Weights of a small transformer language model: 735M tokens.
MLP neurons of a small language model. Each row is named by its layer, matrix (gate and up: input weights; down: output weights) and neuron, and shows model dimensions 160-255. Each number is 500 + 40 x the weight over its row's rms, rounded and kept within 0 to 999. Numbers have three digits each. A neuron's up and down rows have the sign that makes its largest values positive.
After each neuron's rows, "fires after" lists the tokens most often just before its 100 highest values on Wikipedia text that the model never trained on.

L3.gate1089:562553533470504467467541519420488515466536504501562447484508575507480511507548486500434495524423478492513542541480506548505472514491506496524482485519516457501467538561494558519486596552501510525435505509516494515485474558515463456507540498545503505560469399464512457440433472501517503520
L3.up1089:489508475564520568515503468461428518532606464566399573457439485513492500507495518563424520553485469502544518535506465520426578477538511473499539488462493490518516527522507483425502469490488545533497530452448482501530588445484509462563494472558451456549454556431450481535469472557453526505
L3.down1089:518543468527519598365497454514452489524534507528496473507471486439521509541480529525459484515509494501555456543482422512444409488529513495479459429454534441543550504447577476422599415564512452407503467429470530491502478534478442486520654433556452461551580515490490567504488479526479472501
fires after: "\n", " (", "″", "°"

L7.gate1188:460477541466549521487503495498492510559481555515517541514488521495494508543523512527424507512446490458497437509501470525501526448483494531487561560474471445473557537537514503404468475488480487589518537411478523511530507515511439533498477542495587507495535512519554535561457441542454538458
L7.up1188:434528477447511445395511497510532470454518541545517509484496522565557505492457499475584512531486464476454462454436433534469556572443515475504491534466502532474508505487513474492579557430441442500509530466517508453433570544536561442519596485604474424513481504522557579519477430512496512507
L7.down1188:516471543521457534451482519525580571492615553460539517496452540528463489519486542555578511535509466576543416452454523485493516545489475494506486512537450457500482539465562472479602485574502500444529499515536466503498514487465501527502540511567475491510464541527453553527454458486427457509
fires after: " |"

L3.gate796:546454465508496524484512470522440497595499498490508495453514474505433460567530474508502539506449499512392523482520549521527420495454512483508480481575478455486475542510524418468501539510513477528544466536490482482545537433430460525528483512565503515473489543527510439476564548512474520500
L3.up796:546490472468506486476521482487467507494479564482465497459523472506487537527565488480615529489599486518502467494496497449470522439462575453531476542567482456391455491493483517500472497508502534453507509450501525442462452462521487543455562548516522463501518488523495529499471520442547483518
L3.down796:536479441485458490509465534457456484574469498505490514425495483492467486526503459510439523536469492491489490411515489518501487509494465504522552407516516465463555491565498463528511602527496507560510503532525488476520542572513471498516542531458464554508505509531520564491572512542468518522
fires after: " ", "-", "\n"

L6.gate1022:521538474466585538536538506424479485501463503547485606391500477532499507488520502400579509448559502530474499481481492487468464454464485568503548490521480480509488472443586542477478433512575559495502546462433478521392493496499482526503511493521477477475465523543545509527444416548538504544
L6.up1022:455550534415534537534462525413495563513421463472442555493480519540509431496526511453477514470522470558543526516461467458514440519496499530507539518492530464514455523529563494503463509525568466487535527458497520550509456484484591585505450482478484480517421503513508503440540459517522524516
L6.down1022:548455537433563433495515567529528566493471494509557598508497509511531504507476557491446461445508494535457488545480523498489445498486500487496502450474463467539534488491532493503456497471507526538479516488463541481544478451494517512508525470515557391448492469503466464464555469553486466449
fires after: "0", "9", " ", " f", "1", "2"

L3.gate931:526504512565568444533517494489484599456449455534491536444496572422470523448501491472562493484433449503508505491479540495522474551509558491485498520466536582521501462439494485479513488587486431535573551493516537523386494478504505492490482428536495552487490540523617457477466529591520517503
L3.up931:557531475565483460599510550483430515498500474516533561506492586538493496512508435474560548525489477513536522597500518477456497566587502543470489510566496494456465545550534532444503495551476531472473526442539543471424513533562449535476570561463564530506542515514485479506520514532535467557
L3.down931:524536483585556512446544512520448536495518472513498532534463525486446544443481495430528495515516628554461500513570504465513528502416466368494474453514469449461465522502514512487499535569510488541548423534556436512489542544478538571534499535483472544565534451439495468494578524463539500488
fires after: ":", "9", "1", "5", " |", "7"

L3.gate1278:517429502544505471463502440500490573565482537497525513466452470419446443480485499506527524492406469512520494493484489525476475529542481542458551541546580489486520516518457504464531497526464518454470500556493527465469453492434486513457473522521522490487420534446598477500516463507470471496
L3.up1278:497422493510580506564450498510519507514473573504499505467449504516527489494481506458551498571527487477559542472567488560522455479579526442484483502398600569524457504465466531530489489494446433537506513478528484507557514456501496514520490492541522515566433510459458460391512562511475436461
L3.down1278:465516450547501435559599456557498439454458494546514562522439503457453579458454542447444535488500525495475492374536449428513491503509509518462536483495499532484521528474569537575586535506465522519463464533484524465498523479509509518510570413486439507463588552519591485505549546414544449548
fires after: "8", "1", "0", "7", "5", "9"

L7.gate834:434546560517526463477470495562556598572569454457486435530427452513474499510486533528530545565538481479440431478573459515509481432484541463504510500492528546545488491433519533452597575562494536571433514479529568511478502458486521466523480486505507476507455598509513505509471478510488538513
L7.up834:543567480590470524541501472499473505533531506522490541515588583558479525504514451488504548532503462456511489553452518540494559516548376509454497494498474508478573519508507416469466520569454455536528531512501507524512509469459490426527564493481529436451499547532538493550533481506530450496
L7.down834:523458490497529487514484465494536539496537501541468435494484522380465547522532510485440558514516463549480532426505510492544532518442501521433482474458487483470474555502541522448480430492474529489526487541542479482518455460417541476460490478541574531504500503501496489476497523535510520461
fires after: "4", "3", "2", "1", "5", "7"

L7.gate329:487489450425471512470407483507569493456494450518433470506517497518441487476440516465538447509556506536458461503451554430441510422513549453487531430507440496564560477429471493514496483468495540508542406504484549509528536410447513487532567492450561550539552511482515423464433483498503488433
L7.up329:480561460515433486579466515490583463503473578467487479551497478555492508410463531478459482429519489479548474458508549475498522509462480513508526473525537567480546530477514432462505532490555510495490498428505513483527508485502542425454498508476562504524561555416573487451469453539479451455
L7.down329:549465432578471502431517479525480516469479529442495481506507600516547517487537572521478479558486465509479505552510504487442578468454522493540450449508536582519512487515536460569516531568495534471508510435496473463568586504543471516580477474446473453540535504451531565502530531598500523525
fires after: " ", "–", "2"

L3.gate1115:491528497541546535448462498515512497462561539482486477501506543469540460507513563509569521514501433511474549518488485507490511509493645546513512603543525528519504505484464489413532546510531492529449472480542434420502547505498440484454453497562503500470479486432589453476499532520609539586
L3.up1115:448452527439434493491480444544532510502497527533474483469474481520502497456495594468580552517536567575473501487489498508567495408488542471536527513514489509441502532523461484474485518397460460532521461539483478508479567512484523546447472576511505462486554518473476480463459546473467523568
L3.down1115:532551531569529473482532456467518468548491498468494504436513520419490538562539552515511504482451514567485531433540504465468441447519529387508500513497448545547515491469485521580536452513481495537428544435556490524513439520531555542531489493447421469441542526501517511527527546494518502533
fires after: " ", " (", "-", "\n"

L6.gate60:517477437517484524501469514481544484478549504569532504548513531560501459472485507444514554394477450518561498565562532472512554505487570462458497459509549471530469497513502472481481461492571515478602456448489477521502485508516496494449463474491511497484506428427515462546442546453403498553
L6.up60:557515490526475454543460463493530431414526527480504491487518496550504524511473523539453464464502517497508530550490584561533532500569503505500540544516509489483477515461561427444460502478527495481541452492476513533544537489542531468465500475482475426517472464442596504429502442434542458496
L6.down60:480409472518448470442480490505566554523487513541494467578447536515465447506440552531541395452518523553532453437495469456472493411455492504547451460502548586533542492466498468547482483479478489493455496481473504510542512505473523476499446482482490511433463464535555557508512496464516525477
fires after: " ", "–"

L3.gate907:525450487488563529532547541501472497486529548529463503560516513496477500439415502548530444532510483486499549470478574478496402537564469460518513451491525506574514509496464497442575480510486437497442603491574566550510465482567578462479493515477490429469483543557488442479407468537558460494
L3.up907:567466503468439490525434542500469428433483560559495524517458491549448489440486427576470508553513521502492478530463477455463532498524485447544474534509484532498476480543460467508534564446459497459563502506585494490496524537493494456454528458521467502427565486528504474512504527587437458480
L3.down907:537518505531483416499514550475496567509536505523518509426488544430463480469554488469517532489497445478540547496560454518475623546446491482538482531560468484483572490478475506535452513464518500461524555490499509476430538514481545540521452474603460519458661455470509466510574536435443481512
fires after: "\n", " |", " Nominated", " Ch"

L7.gate566:431455495505507524491533465546521569475508535549446528500425459514485560499432529479564530542451476504479491458517529572505498461470505447482504503495541508469485502500447445489508489516547498560472582471501482456540498515492562480550500513471472485570507512487502566485542515552470490531
L7.up566:525504447467513465468481459628526532463515502507538502516527503463482532562579493488552532569440495516464413398519556467438481504498470524502499547525556517453510505441529466487490571479497466467503533500449556475506388566549461469529475503475508444508547541519509478460460549489481507521
L7.down566:506458528497462517487562511598495539468508479460515524459462487483503519565560499555484526526513463466453484454505459543511483441530498461542454506554524529454504527419484504560513538430496460505474559443477537551528519522563477464456525424607510397456501568455519469487516516521462488496
fires after: " |", ":", "/"

L7.gate689:526514444522445476534507521458512462445535570472499482563476440543478412413487498480490498516483570469494468463448565486432504498454544458510562485526506490540549525485418460455526516483531507521434512477499551450527463397458445495414538582506551483464474478557489521502458470534513441511
L7.up689:482478461461419477479550503515543539506503502434463504545421488452451539535507472526486580517548525515481546409494486457407491438554499465494520517520512472491454501578531520481533471467534466514484508529472417488530508469514522414458442447471491441557531499480431540466546501490472412504
L7.down689:497583514510502441477580494519541469493464513498531446504445479488483559467502489487493497515430476499510509519475530421511488547507535553561481476512446477471484537549551490509499488534502546518519596490435454476522502492486478498529460435466511473495451471460483460472608472490534472505
fires after: " ", "1", "2", " a", "\n"

L3.gate419:494517503449543493452519487488486458530507592442519457480477497464445524492533515487478474502520546427532492470558491566576492483541498506538476447534468499517499468556526442504501547488501466571456560478503467509486488484539543476490484394497552479512506501535579557495492525537490508463
L3.up419:503538506490511515451546522446622494549469461562572486536529522463503475563448488417438590513483417469473557478493501523444464563523457463525602528441504535539539456480434538561478498469504563448549451493442553556433567515564511490504513497425497471502486533503543480488479494416504434449
L3.down419:557483522496440511493464464461552509452484470492549491512493492517488449432569478433511479527474493561527486547501532523465632511444416483527549469541531569559559501464585503482476530479548472520499492494533490494539510493547555500533521471547487534528517515483475502514647464498455482550
fires after: " (", "°", "\n", "″", " C", " owned"

L3.gate1510:543498540550506549570521453493537535529547545468537481459484512568531513478471579503546503469526546510566474476418564483470526500450478415455468568595513488507577480499549480465530489436475467543407571523510500525421504459512497545525457439538465558480466528549453511487537492540547604541
L3.up1510:499445534456505458483477555458553535525497488459521535512517491477544403413543494514510550464480495513502450564444494512506539555531380492418480498511550503521563487472526510506468496550575438478485455518514519384525495497455514464466455523498483536541553488496495477532606436541487491538
L3.down1510:536511548529459492534470461507489448515447443541468531486456433433439508461493532508446439487456547512523496509486477451466520463518583544515523399450436522548464564507508510582472473490524500538507466463497419455488517507492527464507505436521471511436515526469586488528494545507466488508
fires after: "1", "0", "9", " ", "2", " South"

L3.gate287:617526570536517580446543534501539499451539456528494517521464467512476519505518572529411523511494519532435516457465473531585473492443520514602478542472511499524465475473507467432522582546518481423467631535482477483570484479498453537520487482511519524481513530537558507475536499546532467537
L3.up287:473487445513477412506470595520529460487506473495459513495381512420512545488457509493520481496445560496507431517564464533427490554514525511442516441447515449507462533440488484483410472533518545408528525473520522494509574483491511520471498455497563502460472528485484478526500449480467539493
L3.down287:464496490447423437489484525542541464520501456551554492598497551490450536458443473507449480513494442525499494415558471464462495465469569410490565395578477522591440511528540491521463546524485499511523476498478454470491514461504458428497508446506488562513494451468468550463477460521450523494
fires after: "\n", " \"", " (", ",", " un"

L7.gate971:506523488491545494510467535481462467494501485498498511503483493564462465476530486501496527470479527474454496575497539480482496578473524467486477436549491545449530554485420563499492465473480451505471513474534513490549547447542427513521493472436475561475493484487521485453510451461530464530
L7.up971:526530456517547477538464449474467524500496480492579512519584554447446513485495484445508522540510488444533461513532538482584513519502515481523469462523490490416460495468494511505523528514516488561486546499510467404522482501572469543558501475455542567483561437464523451535520513518490473522
L7.down971:575452488512515564516570497544477494572491522504543484411490443483473557459557502433405501530479584506509515547467486453548507545530546397431456499487543510517536543533456529490512514542448507506459521495526536547443518484503534500470514483514498522467543473528495509489522516524384530523
fires after: ",", "-", " Os", " ("

L3.gate1231:522449470546469471486502556428508505551501453523446499570458470475514461519564529523457494543402540532476480505537522544466495477505461551580457443496470461438571530461419560512508578489406510491514613462517534426557518473440509543549439503533555532472471580505472559538577457481501530473
L3.up1231:500502483475460492514448501513497533501501572487487494546471553567497487486565482567558446507561581512470500498481517492542457508521554489541513523565462535570472522417458478469517477517573483523488482539487422509546568465541510532519557490476536536417540572450378520521473515445540479481
L3.down1231:460479468498532500502498540489507447508555506578540474510453564537449466516490550375430511545510524477428476504478497500483571536490585512504501440532483542548517490508460484487554563589461488473469490469464564550500507473527463466548564545558368458508480434510574426545505482535493488506
fires after: "-", " (", "1", ".", "\n", " \""

L3.gate413:521443448462501404523491540549524499480553473515456556485498565474525493493469557481508490531547403484488549439557501561484497428510513520483453462482565539480493501494528444454468512536432506503475504581452496585372588489481430437477481505580563536452531512577521489448491531521470519549
L3.up413:509487465556434443497518553533482581504457499517404453468537595567596476523509551419506565472431467479530469478471566480423532467491585441515476573473503488487496481488454585486526538463511527498452524515504626551470429492478443525499534504517446474556543477499523487524521454551479493554
L3.down413:448476510604585477455454494477464514541482523510494521578473509534495483505552569528513579472526508486539522494489494492515563468510518514511464508521492487529568535573487401475529521469481481512524519571478503532515509454494517523541465417492455531497502471496552526479548586497554468508
fires after: " ", " ("

L3.gate124:502443493479500504485436474534469453466539523482451499557499467572539452563467505497502527505529495503511523521493530515462482501557516460476427543537492463597507571420510533517483500470458499414534546569560508512493429535430432579493460507545469527530478496545454477493473528463512488479
L3.up124:427525496450484513461429524460430472513503471516431482505468534516527447482530538491492540464494459470545499541441498512537484459516471466561506581514511459493558472435530570545472559492576489434483548543584453464490421440489558562450573469513481564460529556534429441472572564487480441470
L3.down124:566496388520455509550497535517542511488509514515526493433492530518488485551462479481501593531498538478489532455507519497491565508516546483543437506518512580511489486485545548527536491534485551527525514501479487498472447459484459463552548443452428476510476490440545512543531516487488469554
fires after: "7", "6", "3", "8", "9", " "

L3.gate1250:500424555521491483454470584515409489505484463548428549491457461496479502462451481527497527488436535481538565450531572458500545410549517495429533556487488572462468491468535455573525550414523500533474473544480497456530478507514546435501459530495480526482480517539448575487506540454523539505
L3.up1250:487476450462487548531535456473504504536467476490514440516524522548507546482424505462531549576511594497469474489520508475576495493515438503534501524459445528504515487488518421546531453455440509478486541568497526469479581594530388492512540493451491518476476499535501465429425491528546494492
L3.down1250:514546434517509495488523515499449480499548444552563506472509489467504482488558526523505508476435506487565539441504486533458541496404509502523543471480521470562515495438500524509526499481494489493483518443534514503501420498521504511488492531578427531554521529489451479555637444447549521485
fires after: "0", " ", " ("

L7.gate331:477520510515528526459483458490491465558594524451526487528571525502520493498446482500452517530488515426460509524508489529487447460470510480500517475479531483481510514507523535473502501517496471606470488479506528548466515497481524481482516528504473425472448548480568557560465419523431487515
L7.up331:477529485550467444470441469532476448514419490522514484473533459384514517476521538471476521555514488480568504401558505583466501523519528519469506492513408503481530549474494484517536534485575466544491528436494476586487499494530528473557559459568430446538471511476468556594531545486463477530
L7.down331:518463497454498488476477513536471499494544537495444533500470477510492557486565458538516551549461479542540555536479487555509504527573480526537496489492525500479505398544526540533525414521485511587506471516559507457583521528420547543493493506564509465584466586483425577537509508498476515522
fires after: "3", "5", "0", "1", "6"

L3.gate1324:510531539493441449501451568527488499492552515492480405478501583467469478462418501530449547510423471490484493484505569495498498475482476505454557522517539484515456574521484516510547559469488520505500467581473496465401536482537476542486550516500560543457396501513524479535456471482559500489
L3.up1324:418517442401465404525468495544512461518589481458503472467552524499466447446430465574455515488499494497540518489516483474469526480558482429537489464509483548525528554505514489482564509482490444557510517608503515412438478532520471593509538552491456488567560484517462512477488451422492568474
L3.down1324:536522408542537517475495511502475489496529477519513526578439500518458487462565528508493596492499499525522479382506524511482570471518471500479505541487508554496508538497530491565507502525493473515501435511522474435441503461530489512528540483523378544497545542491521483464637513502466544458
fires after: " ", "4", "8", "3", "0"

L6.gate582:502523543534526544469530523516508553513499477434541440524455444450489483543527495495490522461521491575482556470457544478523499455511487461452544401510529487515467472483469464445476503486518521552511601523476388464493572524500448465494446470545497478493523477405563453449532454480506522551
L6.up582:536575514514498512489462573477506467555608431497457493483528502474507428502471467532532458497455494515533537409406500489547523533501505529621419467440445496507442500551498537508497431582462473583489475551547525459601590489510541475502520498483515437563461456486560464485424508501508456513
L6.down582:535510529509532532479513462458454568541589533582498477498521438453589509537486557507541485528458513474554442515453490442481486542495480528401530566497475522531591504490535476491474489500548557515558546516583486560451523547502550516442512455475564478440513449485503455458494527470557547441
fires after: "\n", " (", "==", "osa", ":"

L3.gate61:495545528507583570489540573530548515468458526556499490521484532460494473500496536508466518550494521523445500484548475502528473570538489499506503530510499400407504535515470423487577518505498500465527499520485623484472489436401534425453484530491510487510496527520577483486468479502572560536
L3.up61:509536546468532449509469509484528479547496559554484512517530499496451513481486531450505542531566494563473441522412494430502484494557514514575461556505463443446522494528522457487484527533510460470500559486514473569498539491515504485501444501472498460538484493559488485538509426452486500417
L3.down61:488599436521494487511538537522477566532493528529476442496499473484520594518446455485513469539463441463481473501474589508551507512510486533472484514581529517531539461504503489544523548507516533495498569437465509533480524546451462478495495503521448503525525526529590470473512576552479550475
fires after: "\n"

L7.gate690:512525492522565504515417520528466479509438444613503473476492493548516556508513548457488506517469497496490436443483540538433469413551508520514599511504565497554491534404483461432484501503481424452568460439525515481442504517430504517485499586505545549477532587502501487494466501500482521574
L7.up690:524474458537445493469455500446504528482503482482465502482449537420467516550467508458519581487552484425467552524493499554525512537457512493577470511569474502517451573500496490511589579486422581492516533547458508502490473574570488418569539478523509540498510454554511550542478505473519496420
L7.down690:459490509467483555496443516536453443553454500565405499439419500513494488452528536500514492552476427449477511452447485497491497506438526479529572478507528453482450500467500418504541487506553478454495461527510489489513492477432460539506408545524518602462572511473410494481484529546447492522
fires after: ",", "|", " |", "2", "-"

L3.gate51:513482476462540472613511549521495524455575494509513503561490557480516603530558492530467498443539512472553531490521524494436486534561566547473507480562522481554460527469470486586544536445458464450556510541526462516544461448544522522483537493527474474455498517461437559482447595443475520482
L3.up51:560543449445466461466508537514528531546537506484445422531538464460432448536552519476556541534446442457450481540440540484461427467450541525504498585564406558442538517502496463530494562515523503581510486539487539515497522456454477529416449541520511473458499473494468505527386469535482537488
L3.down51:492438551470503497499480451523493555466538508550525450618469434521478520526518567488552485540570540544533438426528546538532554499483506491548453460594508534518559510453466490489475450485525486502526606495514487518486520494503487482491531451471436465482474500561576529447540528530499466550
fires after: " (", "\n", " \"", ","

L3.gate762:549553502515528521491529544523515519474522515491474488495582570441479489464538507448511580465460476518530522414419503560498492510522545527542521500507457474468597509545481545502510533477458483511462537476421533471442552587541558496484458476494509466453528508537536491501473449513523490511
L3.up762:537561531523467523534576488430504530519490505458501499497506460510478496473498460453466494549462513468540447431493530515412438475551512534459549561464542481512446480516471422471527535518562427484534411486513489470467564471462399457456470464455523569521526508524576509567458513523537506482
L3.down762:514511522497528550568446444553466515512446545518513501485540460493468409481530466469516491514486525512547539422507479516518529564461462496530542493542537449502564581533442545504493485459544526496444526503487550441480497541538477497488567480484586475529539530458441507475559502454502512486
fires after: "\n", " (", " \""

L6.gate53:433433628477542507447471522497502521558445490545488484417506465562516564514522514480501456450480485488490535493427455496486551471435542521497525472477583507541542522535489514510501476521448447508555519495467456447449485600467516563476454449497481428524486406521557543601521509538421541556
L6.up53:490460477456539505476537504539483540522470478547494517528613458444510507524525547454506451514478410448479420485526537490538458533519553501595469454527481478430531581540515498520490525505560448522535484456471451471547482466600491470585452504532495501576523468448538543542472547544461505477
L6.down53:495509521528512394484508470514552534501527516576543495447487526483473454577497474526405469542485454588495490531474519545500578566561542467494466519561554490482490503536530459504518524587550462461503455539490447462424530552563529508552550466479447520450529591536476522524502479493501513505
fires after: " |", " a", "|", "0", ":"

L3.gate1279:520477496525550518569547454514537483535478509502539495456500447513506467498572451406496511544490450379506537513496559497483511565491561586489492545492562545550468455422499513432506500526454489464495505485421473492475550498532481474528463486457450474477493538541530537498511527458482474485
L3.up1279:416503460495447471562471437488499515489512502525538441512494584596523461462547466485491457479520541509463560465510512575484430511495544484519585485527488424482502543532439504511424423528493483472472530490506551540532570450504393550467427436588488540508503586507509489457545497502514418493
L3.down1279:524463516524526540457436601520523545600491495522435512507479426472489487525487540486488557497515470501512485503488616479444481476558471407495451528464487584501516543516583519525522466495606553517423463503548575447513422462507502503455468534512468496470515501523493441545527512516532523501
fires after: " ", " ("

L3.gate918:447461533518437540476512519460463545497540416545487522480533497548467482462452536537460541568527525561581526524530438525496443463458508501432511536532532486432532500485494404422506474539483569548521524482489434511476517576482516498534531491455463533531472492554555397535485532551586503558
L3.up918:510480496464511495531465510506543490576511536506456472466543521434476514581464569572514457545483547511481532507384485471520425462543485557519538490513470381490503420481509563448559495508396412484530593535532427489408447529500505522482503424520440530523554417452512458493507548481527524443
L3.down918:547483435528548530432502463519443510501432508502496522487511504556488555520520531485527542498497574506519544393553501493521457493502522494435526544531505511543561501537471517522461509575471498540528530621487488520507493512554514510452573535560409490457554523415519483445547480479468512463
fires after: "9", "0", "5", "6", "4", "."

L6.gate1201:509575469506560486480477559489472482494484543566479444418504471576511472522390483503485532595511554435534450452466436469481505491461527513462515505525450479546583556443471527483541537544543588483583474455523512524435483472527475527518504544429509520533476530471529517519456467487508525499
L6.up1201:491442424527492463495510549475453494481389507538468444488564518455477494559490556501482521559489506562528521518515521475538547456534564590442441489530497561501480596423477499610500488524511534459514485515551479427522495521511472502521520479445486509507417475516515506481545474490576525460
L6.down1201:447504521493524512519505533498481556384476504474477475530495511471553512606531530450551481445485433581463484514505541446528494537459524503447491521478546549496479467552443580483505562499494543456523535468407530533508539479452546470453487529480441494493517486527499441462528461489505470508
fires after: " |", " The", "av", "Z"

L3.gate52:526465458468493392500470542453518486502518486456480457536460511510486439460450563541537529565497526558520517547537491505489505536549498544453560534581418506498534499452430554520524530493501480519500400546520468442483493421467424408515496586489506529520473460511508523446521452553581514485
L3.up52:449481474481502497452453534508536496527490473458446503457510552523526536484533482505534496501530464471557570494528483461492534467439488538473458481454441468491476530472546492523416457480484461509514501524511566501496560483474508479494415486491459503624449473457454469444558475486581489458
L3.down52:492558425554517529532555470497497536551514494549574512511502419470476532489550435484477551432484480446533527455560532532529482485525525493565525533501496438465484467557459446518527453464478553538501564465488437514574446481540560439476529428499426483483484472503524584565511490480455502481
fires after: "1", "7", "8", "2", "6"

L3.gate344:500514507457549468514487556524467425464509511484508473494437461468475494493472557408491486485560555508440471476513554526426518440542543475498566507466492541546572475509502529473485549524581445551450637491425477453466508470527495500543447437536502538456447478502559411471545498459466550476
L3.up344:502486446452504487433448537471566496560456453571506534477521545503529529478432468536555528527557512529474505557447484480509544595524482553452485458529524508507488523532466470513533532540454511435601543455490523430452536552444508508502470534500517522512485510466537543453460526513551537528
L3.down344:495583551500519424556489544527512491503487464533471528547454459517461554513421549499565502462548484533450493553447463583554512421482428481533561460509531486508601476504525489392482535520463527506524468501487592484434543486476522541471477431519506473525500494487446516462420487566512531502
fires after: "\n", ")", "})", ";", "e", ":"

L3.gate68:569556449437487611468475591448374512481560562540484464498512546493459511500493559452544536518474541551490511571507547509498404498455531487484512506468545459489438456529525508521590440523475486526451461485449470485530502479524520427538579477457568531472506425502513526541484453573514533557
L3.up68:471539579520515474453505503517520470508447462566463553505517533494492589572462491488492563578509520445494422446475527435527512481451578479525489426463551512468500543560488530505499492463537577491503573452496548495484525489515542521526507422532528518494435511500560517459495466478562507540
L3.down68:487477459500499549396537483481427465516504454453470486524527558469483573531479528490519574554507478508434500490482525420503456468519517433450470469516562446516453498505524518544529488543544519534497490505517512483549514548453490468526474494454512463423567543497436490481513563611524447470
fires after: "\n", "0", "9", "1", "2", "5"

L6.gate336:504513527490534493439472569494496524533537435537486480523538462479508491510446452444545539449503476550456476492437476530460507564500572449506489472551508452450616498493439496526483490439466481452519502454493515543533487463469523489546477508470584522472576505493495457508582509457489501422
L6.up336:451517533501489517549514497497514489475491523536444445393451452540520511533487569541463524520489502545557529505518513512537490544579578468496508538549495479508502432503518485523575541507474392540555547481484444516549507553481468557509479506487494487550519498572514497487444524548511438496
L6.down336:389510447495494510499574556435528467499551465565485539536469434464444460404489424471538524546420478480537548498566559441551478464549472551518502506518497482568559437444519497485482483428442538514492484451535473540549462513510425471533461496426527488483490498468518530430499449484469565524
fires after: "\n", " (", " |", "==", "==="

L6.gate899:482486466538497482498419507523543540523526522463434575509444516487569464496495510494499457453436467480531464455502488421460524464496444461464498532537465486498487557506513536513545480473419518587544545557546508549403473500481507422500448536559518427534563473507471542534511480476523521526
L6.up899:512492475484488515516491500506450570482543511528447489463510554491411453479478503454467525483425499448546475444509495516462510577491487531519538484504557572506550430456525458469467492494550458431424559466518492510508517543471500584438519492437441559550470534549467481504523483450509497547
L6.down899:490501571480428504546395522428546594500475451487489519522448438522492487515516498501504520506479463549482464459437555462468500444554447433531444498476477487552441502491506488549507452530551414524496502517509529439492501564493504467507495476463528488502477480507526530430413441494480486552
fires after: " ", " U", "2"

L3.gate674:506459485490488465524549483442541495473507517561441530448492558444499478443504506457512472585520509480482442496567495588453509421527521475480558543499564480512448540539559450466463416545442581484530543482471521499479536488469551488519504406511551521481509502534536535509471501424506486494
L3.up674:493473528514568434489526495573536498541514508475429494527526519445487506478588488484501478561560519487532396474506478435470530454455553483418552507529515517535501489511501496437457489541504566456514506486526496541479544514503478498458465521463549531524452447440392505493469510451494506523
L3.down674:456527447534454501509544537455466509556511496454445491485515527455474546546524476501499512549475438530531508483504472422487484550448536512482540479503486527520486490481492480508526524510406440515536538496453514441406559511564507474458519516526436499449541494537530512501488528439476572495
fires after: "\n", ")", " |"

L6.gate267:449506533493525442515428541573394448549477587502534429524475590448544530445494508465514551462491442454467486406504513553559540527571488465485457475508542504491536460517505516487581541548510510512472560407472594515499637577518458474497526435478487549436498505544457473420459530525552512505
L6.up267:472483493513520449398478482571493473557566584478470422477480454541511500492468442472479522504544558534525564483598481466528526494586498457499527494437474513506554409484509479445510496535500470563458519463542551506453527500502511575445432479492469502418474474470509533510493496451546512485
L6.down267:406568440484544575436464484487552490554500516415469474453468442507556484498476472541559563456507544491557588484488494437540551461567468558544495439521521530499503500486477454480578530486479446481461463470490524576508500510463525557440432537494553526501550442461491530448508532411500495514
fires after: "\n", " \"", "-", " (", " ", "=="

L3.gate825:463494571504427490464523493489481516591526418526486435420434497531531494504497428542501484519486485525542466558466524546542499489493492445478574523522494447546588495509491565481483584476546499534533547502554432487436440478527574505441498434488497425485452463452509514495557535482421540510
L3.up825:439507502426523520467518441494501530512594498483478523477539550506557525473538520531542468479490475522492486462591534504485506497506473542461552492463537530461594509460504445472425529634482474494485493507512555507473527515497440572541447506435534578526446542505501409469521442502455484533
L3.down825:509482369496447500490438521565479467478460535530491495471411501437384468457613550459508536482454536541551508416530507527472552505529530500480502448450535527512479447512517499550530483451473518523446500456478465483503516517568531473444558532469349474450462455490542517562590562507564549448
fires after: "1", "9", " ", "7", "6"